{"num_hidden_layers": 10, "hidden_size": 448, "num_attention_heads": 7, "num_key_value_heads": 7, "head_dim": 64, "intermediate_size": 1216, "vocab_size": 2048, "hidden_act": "swiglu", "norm": "rmsnorm", "norm_place": "pre", "norm_eps": 1e-05, "positions": "rope", "rope_theta": 10000.0, "rope_fraction": 1.0, "qk_norm": false, "attn_scale": 0.125, "bias": "none", "tie_word_embeddings": false, "parallel_block": false, "init": "trunc", "init_std_qkv": 0.0155, "init_std_o": 0.0, "init_std_up": 0.0155, "init_std_down": 0.0, "optimizer": "muon", "learning_rate": 0.015, "lr_mult_o": 2.0, "beta1": 0.9, "lr_head": 0.00636, "warmup_steps": 200, "schedule": "wsd", "decay_fraction": 1.0, "decay_shape": "linear", "final_lr_fraction": 0.0, "batch_tokens": 65536, "max_seq_len": 1024, "doc_mask": false, "train_tokens": 396400000, "max_steps": 6049, "dataset": "wikipedia_en"}
MLP neurons of a small language model. Each row is named by its layer, matrix (down: output weights) and neuron, and shows model dimensions 197-292. Each number is 50 + 10 x the weight over its row's rms, rounded and kept within 0 to 99. A neuron's up and down rows have the sign that makes its largest values positive.
A block is one neuron, or neurons of one layer that tend to fire together. After each block is what it responds to, as a language model described it from the Wikipedia text at the highest values.

L7.down153:55 39 33 42 36 46 54 33 52 46 53 61 20 48 34 49 53 49 61 47 64 59 41 50 29 52 37 49 50 54 38 48 47 29 56 56 63 51 71 34 52 71 68 62 47 49 55 38 35 52 48 61 54 55 51 28 54 34 64 56 49 63 51 47 53 53 47 66 65 50 51 34 47 44 63 54 56 56 49 65 58 61 54 60 59 44 42 62 64 59 52 41 54 56 44 29
L7.down342:56 59 45 57 62 44 34 41 58 45 36 44 63 64 46 54 55 43 65 48 42 44 50 51 54 61 40 50 48 50 57 56 57 41 69 39 48 62 47 61 56 55 48 58 58 33 58 67 53 38 52 53 50 55 55 50 42 56 33 45 61 45 46 36 46 69 55 41 54 36 53 55 57 50 37 54 46 39 54 37 68 54 52 44 60 69 37 68 44 47 63 48 58 74 63 57
L7.down397:43 54 47 63 62 60 48 65 34 37 64 45 55 63 37 69 63 45 62 58 52 49 53 66 73 51 32 67 63 50 55 62 42 28 54 45 40 48 60 72 58 48 52 65 67 44 45 63 55 45 50 54 46 40 34 64 52 40 54 46 22 49 61 55 44 52 49 38 54 38 48 43 62 50 50 38 54 70 52 59 55 38 46 62 52 54 24 55 59 46 43 37 53 35 38 49
L7.down425:32 60 48 63 27 51 60 39 50 58 40 51 53 57 34 43 45 34 55 46 37 53 59 58 40 33 48 40 41 65 39 66 69 61 37 59 46 33 39 53 61 42 44 43 61 45 43 55 46 75 31 57 65 31 55 52 47 47 40 46 54 42 35 48 66 63 55 47 57 39 40 37 45 54 45 57 63 36 32 35 39 56 66 53 73 48 47 81 38 38 52 54 59 39 48 34
L7.down465:35 65 47 46 34 57 42 67 69 79 34 35 74 62 39 52 42 51 43 51 58 56 52 43 63 48 49 45 51 48 67 36 56 48 55 39 40 79 46 43 40 57 42 39 48 43 28 31 55 55 61 62 50 46 43 39 64 62 65 36 40 51 52 50 57 58 45 59 48 45 56 51 43 39 37 47 68 40 43 52 25 50 59 59 33 46 41 49 50 63 49 53 48 53 41 56
L7.down531:46 60 41 50 78 30 51 56 53 60 65 48 51 44 25 33 45 62 34 58 27 37 44 54 37 62 45 64 44 67 58 54 42 58 63 45 48 44 40 55 42 32 54 45 61 51 52 41 50 54 45 65 34 51 60 69 56 57 53 55 47 41 58 45 54 40 51 49 61 50 48 56 54 36 53 46 52 53 52 56 59 59 63 57 60 50 35 59 44 44 39 51 69 69 51 73
L7.down680:48 62 33 55 23 73 48 60 55 46 30 38 49 53 46 54 64 46 53 59 46 62 32 41 42 56 45 53 44 51 45 54 63 62 68 41 44 68 48 45 55 40 45 47 53 79 55 33 37 60 67 63 50 54 59 68 53 52 53 60 49 22 45 53 37 44 57 49 64 42 37 46 45 43 58 44 50 57 54 37 56 53 63 59 54 40 65 60 72 51 61 48 67 36 51 51
L7.down798:67 51 46 56 59 61 44 57 65 47 36 55 43 61 35 36 35 37 50 26 55 50 51 70 64 41 51 58 31 54 52 66 70 55 48 54 49 39 62 47 55 26 53 46 64 65 43 45 60 49 56 49 46 77 47 53 43 46 57 52 33 58 29 70 53 47 43 45 52 53 48 42 45 60 43 51 28 55 63 46 62 37 61 46 57 40 48 51 56 42 51 63 62 46 50 47
Responds to: Digit chunks inside numbers giving measurements, statistics or table values, usually before a decimal point, unit or table pipe, such as 53 mm, 235 lb, 83.6; also a stray word-initial "e" in electoral, earnings.

L3.down12:50 42 58 59 34 64 55 60 51 54 60 56 34 54 43 60 47 57 55 63 56 27 64 63 57 50 47 61 47 40 55 59 46 36 43 51 38 58 39 46 56 46 48 51 34 53 37 70 55 70 69 62 45 56 61 44 45 46 41 59 47 48 55 60 60 62 37 57 54 74 57 64 74 61 47 70 42 64 56 47 42 46 57 42 62 69 49 55 42 65 43 48 50 74 52 42
L3.down204:33 51 53 51 66 61 26 66 52 52 65 52 50 56 49 61 55 64 42 53 48 29 42 45 59 50 45 50 54 39 21 49 39 44 39 48 50 56 59 52 31 50 56 49 50 56 57 61 39 70 39 70 36 40 49 56 45 60 55 61 39 43 50 65 58 56 60 36 39 33 60 63 53 68 40 48 52 58 51 44 46 53 65 50 64 61 59 60 53 40 53 59 59 54 52 56
L3.down439:50 41 55 24 56 49 45 55 50 45 63 71 38 73 50 44 63 60 36 21 50 54 59 43 59 47 64 50 23 43 51 54 55 61 40 48 39 20 46 47 53 35 33 53 55 41 38 55 50 19 37 55 61 59 67 51 47 63 45 50 54 28 48 57 63 40 52 36 27 36 59 52 53 54 45 48 43 56 41 58 59 61 54 45 60 37 78 42 42 60 54 60 52 47 38 32
L3.down482:40 56 48 52 45 53 58 71 36 45 58 46 34 63 51 58 55 51 61 30 53 47 46 69 46 52 55 54 48 31 57 51 45 65 33 43 57 43 60 68 47 54 49 56 46 41 59 65 47 29 57 59 54 51 59 52 57 24 77 61 46 62 43 46 43 63 37 50 52 49 48 46 36 57 50 58 43 43 64 49 47 61 70 67 49 42 45 46 38 48 49 32 58 66 53 40
L3.down678:50 43 42 35 50 25 32 68 59 69 40 58 58 50 60 52 54 41 40 63 42 57 42 31 55 52 42 45 48 34 55 70 52 41 48 59 58 46 63 41 41 33 60 58 46 50 60 33 60 48 72 52 45 39 66 56 55 66 56 57 64 39 60 45 43 37 54 42 38 47 49 54 47 65 50 49 54 42 54 49 69 51 53 46 60 70 61 36 57 49 63 51 45 55 46 47
L3.down793:55 55 61 50 48 42 51 47 32 54 45 52 51 59 33 40 44 25 41 63 49 39 36 45 50 49 52 55 43 49 70 42 50 42 47 54 53 41 51 61 56 51 45 44 39 54 52 56 42 47 47 53 52 32 48 30 36 59 44 58 45 48 53 45 87 35 58 28 49 62 50 38 56 49 36 54 48 47 55 62 53 62 40 37 56 60 36 52 59 40 49 40 43 55 35 57
L3.down854:54 44 65 55 36 71 47 44 52 50 53 39 62 34 58 34 52 46 55 63 41 41 43 61 64 49 52 52 52 33 66 37 27 55 35 52 48 33 60 52 57 47 55 60 52 35 55 60 61 47 37 57 43 28 49 48 35 43 42 49 61 43 56 46 68 75 50 49 51 49 54 53 41 34 28 45 36 69 63 37 56 64 57 42 50 41 41 60 52 55 45 43 45 35 43 54
L3.down1076:42 46 54 49 64 51 48 59 50 40 46 52 42 42 43 58 45 36 47 58 49 32 53 55 48 51 47 47 54 50 59 47 45 41 58 62 60 45 37 64 54 52 47 53 62 46 46 40 51 43 56 44 57 58 28 44 43 54 34 36 55 46 39 57 66 46 37 52 54 29 75 55 47 42 32 51 44 49 41 50 35 47 46 46 43 54 61 62 65 50 51 43 51 66 49 41
Responds to: Mid-word fragments completing a split word, especially "ck" in "Track listing" headers after album reviews, also ro|ck, tan|k, up|lo|aded.

L6.down254:49 46 49 54 55 59 26 49 53 54 55 47 65 59 58 49 62 38 65 63 37 43 49 56 68 50 48 39 32 45 53 58 59 72 56 40 36 48 41 51 32 45 38 34 48 62 52 36 38 46 70 55 51 59 42 51 54 34 68 55 50 37 44 58 40 66 59 55 54 60 42 54 56 37 56 57 45 21 43 44 49 55 39 48 47 63 60 67 61 63 48 43 39 31 44 44
Responds to: Numerals giving counts or figures (15,000, 83.6, 87 employees, three survivors) in statistics, plus words opening a modifier of a preceding noun (that, who, certain).

L3.down0:39 45 34 35 48 51 64 42 54 68 46 52 44 34 47 67 36 41 45 45 54 63 60 35 49 35 35 60 52 41 37 38 46 55 43 59 43 70 56 44 40 59 52 43 67 36 64 53 36 65 49 45 42 68 50 54 39 48 50 35 47 38 29 43 40 53 56 48 50 48 28 55 39 65 54 60 31 36 50 63 55 33 39 40 63 47 41 39 38 29 69 52 61 48 37 56
L3.down162:49 47 57 30 47 46 44 40 66 54 46 48 48 55 38 50 51 72 38 41 49 39 46 53 54 43 50 52 47 53 58 44 61 53 58 52 57 50 46 46 40 58 53 46 44 63 48 68 42 43 58 42 59 49 40 55 46 32 40 42 33 47 39 48 58 46 41 58 64 35 60 67 67 41 59 65 49 54 52 37 49 41 59 69 48 45 53 42 66 55 46 42 54 53 66 64
L3.down214:54 50 48 47 49 66 57 52 60 47 51 27 48 59 29 27 46 53 54 65 48 35 25 44 41 60 50 40 54 47 42 64 39 58 43 54 34 69 54 56 46 33 63 41 56 43 48 46 40 61 62 39 34 36 47 61 42 44 36 58 63 46 64 43 66 49 35 48 62 50 43 50 49 60 47 65 41 37 37 50 57 41 49 62 61 54 49 45 53 50 38 46 60 50 54 62
L3.down525:71 56 54 49 50 57 54 50 36 60 48 48 39 39 22 37 42 50 51 52 48 51 61 34 58 51 60 38 45 52 33 44 44 51 44 51 31 57 39 46 56 55 39 51 48 50 45 65 34 48 32 41 78 35 66 70 42 49 38 51 50 37 60 55 55 33 44 59 52 42 48 38 41 60 48 70 49 51 64 44 37 54 51 49 58 56 42 37 57 45 50 32 53 44 35 56
L3.down558:36 48 45 53 58 62 64 54 49 37 38 35 50 51 42 58 37 59 56 59 59 58 47 46 35 58 59 51 61 58 47 56 58 59 70 45 58 30 50 57 62 45 57 63 64 58 57 48 44 51 45 43 55 45 49 53 44 36 48 51 73 49 47 60 50 27 69 54 32 55 47 46 61 50 52 48 75 53 56 32 40 55 56 47 42 62 54 48 55 52 43 34 60 44 46 72
L3.down736:53 39 40 45 43 44 67 37 61 54 53 38 53 57 41 50 50 46 47 41 54 45 46 61 55 38 48 45 43 54 41 58 41 47 30 58 49 62 64 37 24 40 56 47 51 41 52 40 45 53 39 44 36 62 69 52 65 50 48 54 54 35 45 52 48 36 37 53 68 48 48 56 50 62 39 37 60 32 49 38 58 55 47 69 39 37 46 37 62 68 53 46 66 56 54 55
L3.down855:60 60 32 54 49 33 58 57 47 58 49 40 68 53 48 38 51 42 37 52 66 45 48 45 21 45 34 41 41 49 54 38 58 45 57 67 60 31 44 61 46 50 57 56 33 43 55 37 53 53 57 44 56 41 59 60 74 63 52 45 67 33 46 60 37 39 37 53 36 58 32 58 57 52 49 45 52 60 36 66 51 48 59 47 58 42 56 44 63 54 55 53 46 36 65 40
L3.down1114:48 40 42 28 38 61 52 59 39 52 68 49 52 54 59 54 43 48 42 62 31 48 52 61 40 63 53 49 52 53 63 23 47 50 37 50 31 53 50 56 50 68 51 45 63 38 51 41 52 61 63 36 43 41 37 49 44 59 51 67 45 57 41 41 71 43 72 33 52 68 47 60 35 43 32 58 43 52 66 50 49 45 72 61 54 46 39 61 43 43 53 60 36 49 44 54
Responds to: Leading hyphens of infobox-style list lines after a line break (Born, Occupation, Running time), plus mid-word pieces like O-cc-upation, Inst-it-ute.

L7.down118:77 63 66 52 68 44 34 43 45 44 56 60 60 61 33 52 47 38 56 69 46 48 36 56 50 41 45 49 48 58 58 49 32 38 66 57 57 62 40 53 55 64 42 38 58 44 43 30 37 38 61 47 60 37 45 43 64 34 50 59 47 54 41 56 47 57 50 42 40 64 51 53 37 39 55 32 68 58 50 50 64 41 52 48 72 42 63 56 39 39 51 51 56 45 44 50
L7.down233:46 55 53 60 48 65 58 55 53 61 54 58 52 49 42 47 48 43 74 74 43 63 38 51 26 37 43 54 40 64 59 54 18 43 40 41 55 47 31 31 63 62 65 52 43 49 42 44 58 55 62 52 46 65 37 50 50 64 60 44 51 47 18 52 39 42 51 54 59 60 56 46 48 51 49 40 55 68 75 43 55 39 41 68 52 60 58 65 43 57 42 50 51 51 44 41
L7.down334:73 55 41 41 49 37 43 35 46 38 36 51 38 38 40 49 52 46 35 46 52 57 59 72 40 38 58 40 45 48 44 41 43 41 73 51 43 48 65 48 54 50 62 45 59 45 55 43 49 55 58 41 50 50 28 57 51 47 39 53 52 49 53 49 38 54 63 54 70 65 53 42 44 50 47 62 49 53 44 67 79 54 49 47 43 50 44 53 54 38 61 31 51 55 45 58
L7.down470:45 36 31 52 68 42 46 22 50 57 56 46 49 54 61 53 42 64 65 50 50 55 56 51 49 38 55 38 41 49 52 59 44 38 35 33 56 62 46 44 51 50 24 50 32 36 34 29 57 39 54 45 59 55 51 40 47 54 33 52 43 67 58 57 60 50 44 65 37 42 42 57 38 55 43 49 40 59 61 39 63 58 59 42 60 59 42 46 46 48 42 35 69 46 45 45
L7.down643:45 53 60 37 46 43 57 44 38 41 38 49 47 44 52 41 28 49 43 56 32 51 41 58 59 51 72 49 49 51 46 52 49 57 53 44 49 54 38 58 69 60 57 48 55 30 55 51 55 38 64 57 62 42 54 45 61 64 52 45 64 52 32 40 62 60 37 25 53 54 50 50 63 47 46 34 44 50 58 59 44 44 47 55 51 51 47 45 47 39 34 64 40 51 47 63
L7.down744:43 41 40 42 49 46 50 39 39 55 55 42 50 50 30 56 42 44 49 41 48 47 46 48 53 57 71 62 47 60 37 57 51 63 47 57 32 38 59 38 60 62 44 55 45 33 51 62 55 32 53 34 58 56 38 60 41 58 36 49 48 26 43 48 44 41 33 39 52 51 45 43 49 58 55 66 36 53 47 45 43 51 41 57 55 56 58 41 45 51 58 55 73 39 50 42
L7.down909:46 40 27 56 57 39 54 58 46 53 57 43 71 66 36 49 55 53 57 46 64 71 52 52 61 47 46 43 41 72 47 52 57 43 47 41 41 39 53 52 42 69 38 66 42 27 38 48 42 42 56 42 48 63 38 43 65 54 53 45 50 66 49 47 47 32 43 47 53 58 48 33 55 60 49 48 44 40 55 66 61 62 53 53 47 62 55 44 69 38 53 46 37 73 40 37
L7.down1074:39 55 52 49 58 40 44 61 37 57 60 53 64 63 61 67 51 58 51 55 60 53 58 57 53 47 79 49 67 57 48 48 35 40 40 47 45 46 48 48 66 55 51 58 25 49 49 31 47 50 55 57 54 62 20 61 63 37 56 47 58 55 58 51 47 32 53 32 63 41 51 46 42 53 42 47 43 53 45 66 45 55 61 59 37 50 38 59 65 50 58 54 44 73 30 40
Responds to: Auxiliary verbs and adverbs right after a clause's subject, before the main verb, such as has in "there has never", had, was, 've, later, also.

L6.down959:54 57 52 35 60 28 64 29 34 39 45 45 44 57 36 60 49 53 56 24 47 51 61 48 44 40 41 39 55 60 49 50 53 41 51 52 54 49 49 48 47 47 56 70 46 40 53 52 35 58 52 46 48 31 49 59 30 52 44 57 55 58 57 44 39 43 50 51 51 55 50 53 65 53 54 61 70 25 41 59 61 45 58 61 51 56 39 45 48 50 69 36 42 51 57 50
Responds to: Function words right after a complete noun phrase or clause that link it to what follows, mostly with, also had/has/have, for, as, opening quotes.

L3.down28:38 56 57 43 60 41 57 66 56 62 50 68 51 34 53 65 55 57 57 63 54 30 58 45 44 56 45 46 50 52 43 53 46 30 41 50 65 76 32 43 41 29 61 57 49 64 42 64 51 54 39 67 55 44 51 51 64 50 50 52 56 39 42 55 52 47 48 18 40 56 62 47 45 61 45 57 42 62 47 57 27 50 38 69 46 46 48 40 54 47 49 53 53 58 47 47
L3.down82:40 38 38 52 48 52 46 54 44 46 53 55 70 52 68 44 43 50 38 57 43 45 47 42 25 47 61 54 54 57 62 43 61 65 44 38 36 55 46 49 37 37 48 23 41 50 59 41 50 47 48 41 50 51 40 35 53 55 42 42 39 57 44 38 62 39 53 51 70 63 55 61 44 38 58 51 67 42 45 36 58 41 51 39 43 51 56 73 47 52 40 55 50 40 53 37
L3.down313:52 58 65 47 58 61 46 44 53 43 59 58 52 56 30 41 60 60 43 67 29 46 41 55 51 39 47 48 56 59 54 47 52 67 51 38 54 57 63 46 63 50 38 42 43 24 39 44 44 36 55 44 52 44 58 64 27 47 54 61 38 46 61 36 73 43 38 43 54 44 48 28 71 53 60 62 37 53 57 51 48 46 38 42 38 45 52 53 41 40 44 54 53 47 51 48
L3.down473:60 40 60 33 59 55 48 54 45 30 41 49 41 77 39 27 59 49 52 43 42 35 62 50 46 43 51 47 43 60 47 63 43 62 40 67 74 56 38 36 54 60 51 49 43 53 52 51 53 34 63 55 36 37 60 52 62 52 45 34 46 38 58 51 40 51 39 60 46 58 50 28 47 55 50 43 50 65 64 61 74 44 45 53 40 58 36 57 54 47 48 77 54 46 44 59
L3.down529:48 49 44 66 76 56 48 32 57 42 50 73 45 57 59 52 47 46 58 35 53 36 60 70 48 42 28 39 58 46 51 48 54 42 47 52 35 47 40 57 64 50 44 50 47 53 40 57 35 63 35 53 54 44 49 44 50 47 44 61 60 51 71 64 63 59 39 42 62 43 42 35 62 23 49 67 43 60 55 40 55 34 47 51 68 48 46 61 34 40 44 31 34 54 43 55
L3.down597:45 63 48 57 56 49 57 48 35 46 40 61 43 52 52 42 52 54 43 41 75 46 42 35 46 43 45 30 42 57 39 66 46 58 48 40 49 56 54 52 48 58 34 52 33 51 72 63 48 46 60 45 45 56 37 42 44 55 45 44 39 39 49 56 50 43 60 54 45 53 41 43 56 50 52 41 42 52 59 57 55 59 60 42 23 46 44 59 50 54 63 59 53 50 45 45
L3.down759:51 51 57 42 33 44 45 41 56 34 56 60 40 49 35 47 54 63 53 40 45 47 53 64 49 65 47 64 39 38 56 35 75 47 56 58 26 52 31 36 59 63 59 61 58 62 47 57 42 45 30 53 39 51 67 55 56 38 62 56 61 50 34 60 59 27 52 59 59 48 42 56 56 65 44 49 57 42 51 49 51 53 46 39 42 39 44 58 51 52 52 44 39 35 49 45
L3.down820:38 57 70 69 33 57 48 42 52 58 45 44 45 33 48 46 41 35 52 70 38 40 45 51 32 60 67 47 46 38 51 40 40 39 53 49 44 58 41 63 43 49 60 64 53 45 59 58 45 53 47 47 61 48 48 44 63 56 41 47 59 68 53 41 71 44 58 47 56 55 45 49 44 52 40 43 56 50 57 42 28 50 53 66 36 39 41 58 54 44 34 51 48 72 44 43
Responds to: Fires on "ed" after m (median, media, medieval), en dashes in year ranges like 2021–22, and on with, has, have, had.

L6.down1147:41 65 52 59 46 51 47 47 40 60 36 57 50 45 54 63 48 65 49 47 47 47 55 64 53 73 62 41 39 43 42 57 61 46 52 41 66 51 36 67 51 36 37 49 54 61 49 45 38 50 49 43 49 39 49 57 51 43 43 51 40 45 36 68 35 63 61 52 56 66 57 44 44 36 49 47 77 46 50 35 50 57 64 50 55 46 72 50 47 48 48 31 59 50 39 44
Responds to: Word-final pieces of field labels in infoboxes and table headers, mostly before a colon, such as Preced-ed by:, Edi-ted by:, Gen-re:; also pipes between table column headings.

L7.down100:53 51 61 49 48 51 41 56 45 47 54 70 45 47 40 53 57 42 37 58 46 56 32 47 50 61 53 64 51 40 46 46 30 51 62 47 44 55 68 77 43 51 46 36 36 57 34 52 36 70 44 60 56 67 50 51 49 42 66 37 57 47 39 34 52 55 20 49 42 44 60 61 52 37 55 62 58 45 34 34 55 55 30 53 51 35 46 62 57 59 47 45 59 54 57 35
L7.down147:62 42 36 61 63 48 39 65 50 34 39 46 35 58 44 61 51 46 44 63 57 62 39 51 51 54 62 60 49 30 44 25 68 45 62 41 46 68 61 55 55 50 58 52 37 48 36 46 80 49 59 73 53 49 52 51 47 56 77 52 53 54 55 59 47 63 49 53 47 65 51 39 37 67 48 50 38 43 54 65 45 54 54 41 46 65 46 47 42 53 59 45 39 48 58 53
L7.down208:64 47 38 54 47 44 39 56 56 70 58 47 59 64 56 44 50 36 57 53 74 51 52 59 68 62 62 45 58 54 55 39 56 64 52 63 38 55 46 50 56 46 57 43 69 55 43 69 58 58 44 51 55 57 58 50 49 57 47 44 53 48 48 48 52 40 46 43 54 58 39 49 45 63 37 48 49 41 69 70 69 44 55 54 54 40 51 61 65 60 70 54 41 54 45 50
L7.down231:44 47 53 59 58 50 47 59 65 32 50 46 41 52 55 48 48 47 43 55 55 45 59 65 61 46 50 56 41 73 55 45 47 40 52 37 34 54 29 52 44 56 53 58 35 47 50 52 46 43 32 51 54 57 56 47 41 54 50 48 50 48 52 33 54 35 60 48 35 44 48 39 52 49 57 52 79 38 50 47 42 65 33 28 47 46 51 39 45 54 58 50 54 49 44 56
L7.down385:61 36 46 51 42 50 47 49 59 50 63 46 46 46 63 58 62 48 49 59 51 54 49 43 49 46 48 49 57 53 56 57 68 47 51 52 47 44 67 43 36 46 61 52 59 42 46 42 52 45 55 47 51 30 43 53 46 48 46 62 42 70 46 60 52 42 48 52 33 55 40 27 44 41 49 43 76 36 61 68 51 57 39 55 52 32 53 49 37 54 49 57 46 50 59 41
L7.down951:39 39 71 48 43 46 41 48 56 43 49 62 49 63 44 49 45 36 51 41 45 51 42 52 37 59 43 41 58 44 45 61 50 41 53 57 44 54 33 60 38 69 82 41 46 51 58 73 49 48 44 51 44 39 40 47 50 50 35 49 45 43 36 64 55 48 55 53 48 59 56 47 41 69 34 42 42 55 54 44 53 44 47 45 63 43 52 46 47 25 50 51 55 38 36 45
L7.down1005:57 57 51 55 29 47 51 56 42 51 37 59 57 41 45 29 42 47 55 30 58 45 59 54 52 44 55 48 36 50 60 49 51 41 53 44 59 43 45 59 43 42 62 53 48 35 46 42 59 55 63 55 54 57 39 39 59 52 56 52 52 52 43 62 40 57 39 39 52 42 60 37 56 45 45 63 40 54 39 42 31 59 41 54 55 54 72 57 54 52 35 36 54 51 43 32
L7.down1215:52 44 59 57 50 47 65 43 58 51 58 47 60 53 41 38 57 47 59 50 53 44 59 46 60 70 43 41 47 34 35 50 62 43 48 50 48 35 47 47 65 54 46 46 49 45 31 50 43 35 47 42 55 41 39 41 56 47 46 52 47 62 43 54 44 60 57 37 49 51 52 35 33 61 47 51 37 60 60 52 62 39 58 51 43 67 34 41 44 56 67 45 49 57 67 41
Responds to: Early word-piece fragments inside longer words, mostly occupations, instruments, genres or fields after nationality or list markers, such as po(et), guit-ar(ist), bas-s, ro-ck, bo(xer).

L6.down386:63 53 60 53 54 48 70 42 63 51 53 51 46 56 60 51 51 53 46 65 57 54 54 31 44 42 60 63 51 64 31 48 43 53 41 56 23 61 45 39 40 46 53 52 52 48 60 33 49 43 62 75 42 57 29 60 54 72 51 38 56 52 50 40 54 43 35 42 51 53 71 51 56 46 41 67 66 56 65 47 45 66 42 49 45 74 46 60 38 50 41 47 37 46 49 41
Responds to: Fires on a word piece that completes a split word, most strongly "ck" in "rock" for music genres (rock band, progressive rock), also popular, stonemason, television.

L3.down379:79 42 36 54 26 57 33 36 47 55 53 48 51 53 49 52 52 48 64 55 44 51 40 51 60 69 59 36 48 61 26 56 60 62 43 47 61 41 48 44 62 60 55 56 42 51 47 42 44 55 58 57 46 63 60 46 47 54 44 54 58 51 39 43 60 28 45 38 58 51 38 62 44 56 48 46 52 64 55 44 63 56 54 52 56 64 66 65 43 42 61 46 63 51 43 38
L3.down429:42 53 37 62 37 42 46 52 59 72 36 59 60 43 52 56 40 48 57 66 47 44 64 65 63 62 55 28 50 48 37 58 53 60 44 63 47 39 49 52 50 66 46 54 59 49 54 62 48 41 51 62 39 65 59 62 55 53 43 45 35 43 55 61 47 65 43 49 46 38 48 32 53 64 51 47 63 59 45 51 50 44 57 66 55 40 65 52 45 43 54 47 63 50 57 56
L3.down611:48 48 51 40 30 40 41 53 56 59 66 39 48 43 51 43 62 40 44 56 26 24 34 51 43 50 48 57 38 52 43 55 48 49 56 55 54 41 48 47 62 61 48 48 26 49 63 54 52 42 54 58 48 42 33 50 39 41 52 58 48 42 52 63 50 60 43 34 47 55 24 55 56 39 64 46 46 65 55 43 75 55 34 58 42 58 50 69 48 66 37 48 52 46 39 36
L3.down740:51 34 55 55 50 36 47 51 60 48 53 54 51 50 52 47 62 54 51 40 61 62 50 51 78 36 40 52 60 47 61 42 52 58 50 56 45 65 48 52 38 49 53 35 54 62 53 43 67 57 61 57 40 48 44 46 43 46 60 34 47 56 56 49 54 50 59 47 46 51 37 57 61 64 66 67 47 67 52 54 48 47 69 34 57 47 43 38 43 53 39 61 56 60 54 63
L3.down1134:31 40 60 67 46 42 50 59 44 59 40 59 56 46 50 61 49 64 39 50 42 75 54 42 59 42 54 36 45 34 52 47 61 55 35 63 46 40 64 61 52 46 42 33 52 61 49 55 42 52 59 46 54 50 48 59 53 34 72 49 38 31 60 42 41 33 64 31 50 57 64 48 55 57 55 42 41 64 42 36 49 50 38 48 37 32 72 47 55 44 46 62 66 51 68 57
L3.down1159:43 46 34 50 60 41 57 42 52 53 66 47 57 54 49 45 48 51 50 42 34 45 50 39 43 47 39 74 54 45 35 47 49 43 49 47 56 52 44 51 67 55 59 51 56 47 57 40 62 53 51 46 48 70 70 44 48 55 34 44 67 48 42 35 38 42 52 48 39 45 45 48 48 57 60 56 62 63 36 47 68 51 48 48 46 53 61 51 58 59 42 44 52 55 51 45
L3.down1164:45 48 43 66 28 51 55 53 58 66 51 60 62 56 32 49 51 42 60 51 37 50 34 46 45 52 60 50 31 32 59 45 43 64 36 62 58 43 52 62 47 47 48 54 48 58 54 51 60 37 69 65 34 51 47 53 42 44 45 32 56 49 51 62 66 48 54 53 48 50 57 52 40 43 58 44 51 68 63 65 47 43 51 50 36 39 45 43 57 50 41 60 51 40 56 54
L3.down1215:42 47 58 50 56 54 46 63 52 70 77 59 40 48 56 42 57 49 47 61 50 38 56 47 65 64 47 56 52 49 40 34 40 40 47 47 33 49 70 48 47 54 40 46 56 73 64 45 55 43 50 43 47 35 40 57 70 54 62 46 48 38 57 55 44 45 50 40 41 50 54 63 38 38 34 57 49 66 58 56 44 40 43 52 59 33 62 63 64 61 45 50 55 64 60 49
Responds to: Last digit or final word piece of a number, often in table cells or before a comma or percent sign: 16-2, fifte-en, ele-ven.